Part of a small language model's weights: RMSNorm before each block.
MLP neurons of a small language model. Each row is named by its layer, matrix (gate and up: input weights; down: output weights) and neuron, and shows model dimensions 16-207. Each number is 128 + 24 x the weight over its row's rms, rounded and kept within 0 to 255. Numbers have three digits each. A neuron's up and down rows have the sign that makes its largest values positive.
After each neuron's rows, "fires on" lists the tokens most often at its 100 highest values on Wikipedia text that the model never trained on. A number after a token or word is its count.

L5.gate406:089156104162115175121122126138161134108120153121146111140125163132149151128147137110119121152128126113097137132088126106103146153152146123134146149068142118134095086120124146112126123149114157137161131087128172120117136118085106114121135180125106037163154121121094145104100131171169151171111126126134119124143178130125138174124117145128125139144114124144117159126148114101113121133155160123167147133195147181141117146143112130134123124154172121138111149172158136114120082145150146145147138123162155118113183083154110138169139138117108132173129097054109131164143105160132117158
L5.up406:140154131130118153186140058112117078149127141115128119133108144128149174150163174111118158099132130166114143175099090102102129129119119100144123148108135124078130162120095110139122111104132113100113137104083134072080099132108113133121137151137147105117130128186119169121132105143122122145121170154147139134123161148114135135101128140147149166140155137142090151117156128141090137127126130119127122155156152161108122149141110115183101131135116127100086131118121133117119083100141166170141122125101146085109161127104120123155132108119098122149097084125073119136097161157089087140
L5.down406:139104112125111155106139112122097157162162150122112107096143157084084089163158115135073116073152092155147081139117126135134116117154139149130184111111131124135120108162137099141108137144112121168170130106064112112103094128145111129113116145097140117099102095118179149147146104092073146141149102139142116089100147131183116165077100124118166144135130136112146110135122154133141116130098131089111143140116148129144099130109133128123092142116106094119138100120096136144184146115145119105128167117133169083143142170184114132105155103105157131114130105138102108120126143104104135165
fires on: "|" 54, "mo" 8, "-" 4, "Go" 4

L5.gate130:150122130112171152142116183141166138103145149137153157126142141134161121182149097102130075094118157092114145117105126126120146126145121106141158164128123123131138103131146135064098119134095128127135093122156081133135160116100108097125125154107112127122132177124094118112136151134124140167065111126141141114112145118126124138132123129101136146150107142143131162129112084119124153099133116110171129126147121131132113137147084121131082185125154111123168113172143149122131125198128119086124115115121135099132158071153121136104115164132192096123109129115163149144116140106136146143
L5.up130:118141099119070111129130145174076109104111113116155098132109138122130136127106189136119144115156119099123126137171169170161123119121133105148140135113080127130132137133080127121089112140129125164124120125179138153130155123151161152132160123142128164132153129111092141113189124107085152140156179130121108116150111110107104150189101141143121113154116122145115132122130102126139108137133124135134128146161161132068156162140130122152111104147136099136104142162157135136126132201140068105157075116086127104127113123130126091131152122095122131143125154137125110124146192078132092144
L5.down130:112128110134154109140147098126143107098130124125145127131113090115125168135127121138111120145117177113117162158103141116158116091094134059128108139127081150165115123127119126134118150116181121165150136092080155143161138159108100132135126158150181119134128107097115094088124151103104173137153122104146131167113171160125106107150174141106076161153149164153090171156093119111134133132149134177107132140137131158130136141121123124167133145101117089116152132128160134213155076134154107122169108126154123148146122142142160136121075119141148108095106128149122146125112154136104147112
fires on: " and" 75, " of" 8, " to" 7, " from" 5, "," 4

L5.gate607:120120173138143123116121157167153157126151131152131126188125111123133141132076104145143089144091102123100112124113135065149084134118205142167139132092166079130112143135099112168164111127102180172129113141157103139130121093106170196144120157131116106124158117146092120172122121139152144147110108137134116085126132115166133149161108162112130141125092102129119111151100127153190121153111129117130126129123103134124145135114123135127157128194157134108167108146109137143114076150105149094128107097179139143107151130102130129131147151137148092126147102126120135163121138105137125144
L5.up607:130103134142078089149118124145103132069131130120144155132122119163116113136150138130126140123168162179135134132102140131137136129099096083155131092114155175128141101134166152147166102119116162135114109110135108085175105137120137113121137155113118118142144130107144117117140144069135140166153150176112155122099131168160143103091113090102135123144109087163090155140154106091132085145129134146129131110118125098138120151083101150114163104130165145109161102119117115145104155137112081151135122095165129130133124140135139124150166084111129118149125143079137120162161141133170209105
L5.down607:124155173130113090158134117117115136093132159101143125120144118149150133119140125116113089163144157107118127148101156108152129134116135129153119104104153165103129135154159187087134090108165123135118119129101133102114146111127151117150143160151113160126125164123106150150158131108177126142134152126134104165082144160130149104132087116153145119137135133138088124105177105086145079160099117164117081090128116108102152125134170095095137129133085125117118166111162164106073125122178079153145141156138134157094128131091158096174111145164121113127129103140116135140124066160142144111
fires on: "'" 30, "." 18, " |" 8, "-" 5, "[" 4

L5.gate867:145124131153111110137111191121127104092137119098164125125177096147166131158085130104121099127137130130128130066137147134148116138146134096131151131110140080134112137157185149112128134134096153137118105153149120153133156117132149108150119130107101119119143150103074146125105125117149136156154129145141143088155119133109126161171071125139112131098105125136099159149097099119120120133105138165170149180129128134150173126114094123133101160138200118117165140135128147125139104134119120085121090160139127094140152066123117135124154192073139118115129162089146107153114131110127102166
L5.up867:107122122111104124129078117093129099107097139140144104130132093122139155135103191126115084111155119094112150105125155132164111134137094107146142104121125111120098166124154157093104139096116164158073131157179140149110190126146154160150068117095133154160138151123119124107144118084113170120137170109137160120133125117132132148177095116095138096159113141142093163156120131116137145137146134125147094144120110159122138178141117143154161164153121103111149106141187151123129114149124117073134062128104129085127166116142125117128136142115166110143103148122149132117113120131111072119
L5.down867:150129088129128100130103094127163143121108142163154137081129149117123089118122148152104117107109126113109141190154135082145108115110125114106119130105145123165099125155132125155105128108147090154111151111059144129153123204156123107142103131143151140075140100147122089109164163166121116147128099109089120137106123140104150143109121160144112135127179115161124119146127097072148115110139165138099091144123139133110154121156150148123119148119062097117129130110184145177144103106106123114144109134112120158140100130116160150138081107150134087117155132118110111106138143117075163120
fires on: " and" 93

L5.gate390:121126133187110153090189155171123128116154117134140144177112074127115136125143163125139121129141126155083117086120129101163099139137144146125149119107124109094138136143140125156148152208102174112132117175145125159134114122068123080153131131110155128155150134113142131125109167157131142159155096159131133122121151123143139189139128106167139121123069125176112125152114124159099095132155123141137123110101116136127150130164133146115132171131145103111131149153128104124128139130126086128107102096152172153110169061140066102155107137127123149112135108106131122136119144148128168151
L5.up390:111116105179146127117131107157112131122158126146124184121115106120093158134136127164094147146145119155092132100129122106186106114164115130116126148112138121091126106140100096142103167148139158088132105173094157138093095126102130076186114110098160122107161110126164127114119097156121116110115105167122113158155173109144154178148106099169150107156106121134154124142125138117110107137123119146137155145112105136151076132151138111148128146166094102142088149129134119112120136112112129095157111100129150131156185128156096117134131082118124107097132101125096130113124137124108171094
L5.down390:127114165114112122125130111155151139157136139130144162127114107126125125156122143132116170116140136082108155161134088085124093075116156106126140112116117141103094137118153142118109124139100159114103137153158140154087124130115119126128117180158148128157121098124129155114144150136124140115165115169138138172132151129121151088151111115121150085113148130140138133090111112112115158121160153178113173138120179127173135164115112181114128158129145122176087137136123093108102087093088144157154158166115115100117132130170135097154132106168135139110130104137028122115111172156122135094
fires on: " De" 26, " de" 23, " enc" 12, " le" 11, " che" 9

L5.gate251:124108099157162137091137137161117144104145131154157112159120101088093174152129115109181142132107136113109071152124129085176139110101122142146128155142137102156144123116117130134167099173139161104120059156146131137158117124123156104126123151125099137139146107149089132102133183112135136123137088102145106112104152135134106093168142139115153111092093123151123108139135110185108119100167147138141122111106077118091122136158090143127121162119117099140118138158149112151172118179175070120096145094074155169109130112097128116079116150141152148104104108147100125133123136125131105133
L5.up251:130076130137167141111113130139121132137121161135120097132094120142116190107122131116122155136140138112161113139110133176153120111118088069109105184157118169115139129091122125132169154171158124148106092136134160115131136118115109131093115157118108160140188115120126102109156108053131093125144134129119129104134125119084101122150160120119138140105126170122094106125118127120116116113177145121133118123109112123109102116144120160137132100137096087161151156100140153165130142188149147097120166135094122132099150143095129104076132125149158165168124083122140123117123122124114106111
L5.down251:154103160103140120116081146124130150164089089107109089117091147141136088156122191099108134075154174084123119097173134176101117114104118111154067110123137139135110135119156126134123134147129134118161118159152126084099098056085126148147140164133146125133145097138158151134099120127110175144140148150129129126154107115118119149096087127154132144141146140121142106098114094110127146141100137132139137161137162130115140105154145172122123131120147145107138154120125113166156119152139098144163117127132124073132045137147151134113148129138137151143158141146102144102124124105125156133
fires on: "-" 72, " de" 8, "De" 4, " De" 4, " dec" 4

L5.gate264:142093126155124140156121135119138150141158110202102127117114107146097151130120138116131123119131095117127100120127134103160116108161146140156131107145164133133111149111121106108123152069119146141125094123052145122152143151090155126147106116138148106123147099174114122112111124152179125129149127143135130114090167140121118098081116117155115134162106138153133109188119127169096187110140133144159147103138106143135107150152110160127128122153110139159126140108163123169130120121132137124114118121083119161148171138110104130122105125140157095162162087133109132119111127136124129104
L5.up264:130089128152157160098134146197106126121138106120140139121122126120123127117119108133151110176085117160143160109177120122114154149125116137110137142135130109156111083156075139115120156193131137101153113152132096154136116094111154123102102137116125097121092124160115140106139129120123084133094113109120106126054103107099132087110159151117102121153131161132129115104095125127149121122120129135134097098101156108079151125131154128119162100148121106131083137159132135140178120120136085150151120091103189132081144158071104164108102135160128173093145133090112132129126115164145107117
L5.down264:051150153117123141101134133147111131128094111077142135114147165134138139150104206114090129165136113111145122144115090127115136131145140138152194101095118146153126140208125156111142148114127121108123122093143112124118089162156121148129114163136102160162148112144133141152115126128144171113150128134116098126142097118163109083114148141137153108137129148107182140110106090131121101131104117120151126113140117142133163120159158138128126134131110187153116122136151110119150159123116099142112105082137100104129111150131153123119122089129133136107131136111115117069135166098120175151
fires on: " as" 16, "." 15, " Del" 7, " Pal" 4, "00" 4, "de" 4

L5.gate129:115105160175143112086131184119174125108124138146104134189142116108111104165125093141127114124134130113088101118137174127157089145090162125169159112130126113173140138136121133124156080158096160134142140155141145132141142150105149134146128136160096118130123108137128112156097115141148128131110118135150074119073120171157100118148144146104142106138115102196101091147140128122161080110117075126150138104125091124158168116133125134149138135175173123152150136106125148157131097134108126093085080110179130167097138111106154141172121136131137132117139141105180115131147121116179128130
L5.up129:112107133176152113119141158102146119168105101130123115120134162132066124147146141142113124085134116141136095133121164098126120091113102121154128164154147158084139200135113120164140079118133127109178139157126119136110116140122135147158123093118114180108099142148128118139113094135130119162124160140083150120109112124122145161135102134092135141141101078155072101131154097126157119104095101092117121115126128134153144136132124106143149074133133077100133128127146144114112087151097099111142110136149166134158108136156123175149096123131122115127121144125187135133131102097176118134
L5.down129:115117135140115127150149151096127140150166117133139111127153129104088137182148144125088161110136117148157114151097140126125134053123104127158211156135092145119140147147086131142151136157146119132124093172102092121104112118086184137155140128128176147104107127090159148143058126118188107156101119134150094134096091133124130094105111124136138114093082124128078112111164106116109160150132139135115099080110102107150098120121139105129130101114116112145107121109082147104109122093149128120133114120168125134140097117135088134161138114125113113124089147111113106098133140118157098091
fires on: " |" 21, ";" 18, "–" 9, "+" 4, "." 4

L5.gate829:119137106107141092153122151091132112118135122141118138172129127154160139159108111148142114100107147140180118132114104117113109117120106122128140093120125138163140143121121124143163083162131129135159141119105119159166142144118132108082107142090146116106107153114135101186112082102102131134163155107148140137167150134174109132145162161123125089098126121126111097149111115126140123195106105173095133142089128111068144104165139109121138131155143076144117109098114141121150117118119148121104163163173093167109135127088122135114160141123119116115134086137096072131139158090134109135
L5.up829:139101135134122087140062107136154141120121111146134141130114086134142103104126152147136139157097132141144112114109140143138095090129133083160128109109098133135104119121158124156141118093095104119140146095093173120232141132145113096111121129148100162089132084115121138106148125084102099105151122169155105108152129143073102117096134152130143167101121127152101134126168131147144132147151138149123157115153131126091151143163147158139110136142111125135094143135120101126131083148140125105074136143141088137095099106137159124168111167132114125149127128138185135123156141094147158133
L5.down829:125120159163114112121125120138113127104159132137133136126146149147111157120125105148132120143124150114122139170119137176146117110140133090145176129162109185095117093178144095153157154123133146112090119152156135154117133107126118075197124176180134119118111085071126116118124104162188125128118114116124117133148141175112145113135123130096131140098099116134121135133182135160125110116144120163147079098149134117135141161142121143106146086162195119102100149132172087159152145092131115150126084116123128095161096100117137122146089130129119164152104131112164138128157151132165132126
fires on: "." 41, " Tech" 10, " (" 8, " |" 8

L5.gate650:137189105112141128136122143129189086152110146151101177145136097138176141136137121103137117108089112123058127102139116145136093154126160116148133134115115108181142134132144111118111119147124130141116087109152155135162133154132109140094141132123130116139117148126119086112088142108152139135163108107156094114099148171107123086162127163173142107119117124126072135160125093110090119149151136123151113083102141117106124089163101112191122150134172126114159132125124149141154126075127138109103148153151175107098153103104102148070104160126139133084096094100128123132138130140136145131
L5.up650:101148137122122133188094131136175108148133157146138119135132152113111155113164131135062142126115115121107160107133151126159148095123124114112127106130128100128195160128113139157115126135129056134150139148148111128137116151089118179140181116140138142157149126156144187099106156101170124137095178124106116103111156156093099137162103124111157133112142107101136134121064109081115139157131104124101115120100157106102102122107098121215124113126116133134105133110160120137118113059115172124163114103128149125120149128156129129105121163158096143112092158126126134111133092093124117171
L5.down650:178139084138146115124134106122076138127115111142115078117113106099139096132144124092103117095151124116136119142112106143122120115105101077128216121115133123141136169158139143092123119157090142113090124118172103128090162105095108133179112103105141142148139137152124153104137131093163162120171150103134122096140143126138168097122127134132139123106081169106108120136113121137107166160142131107109091117117118175134088117127134116125136113117103097077086117122110120111122146101131137187152156164148122123116164116144141144154167140078143138157109172088081077123117155109097124149
fires on: " |" 44, ";" 43, "-" 4, "|" 4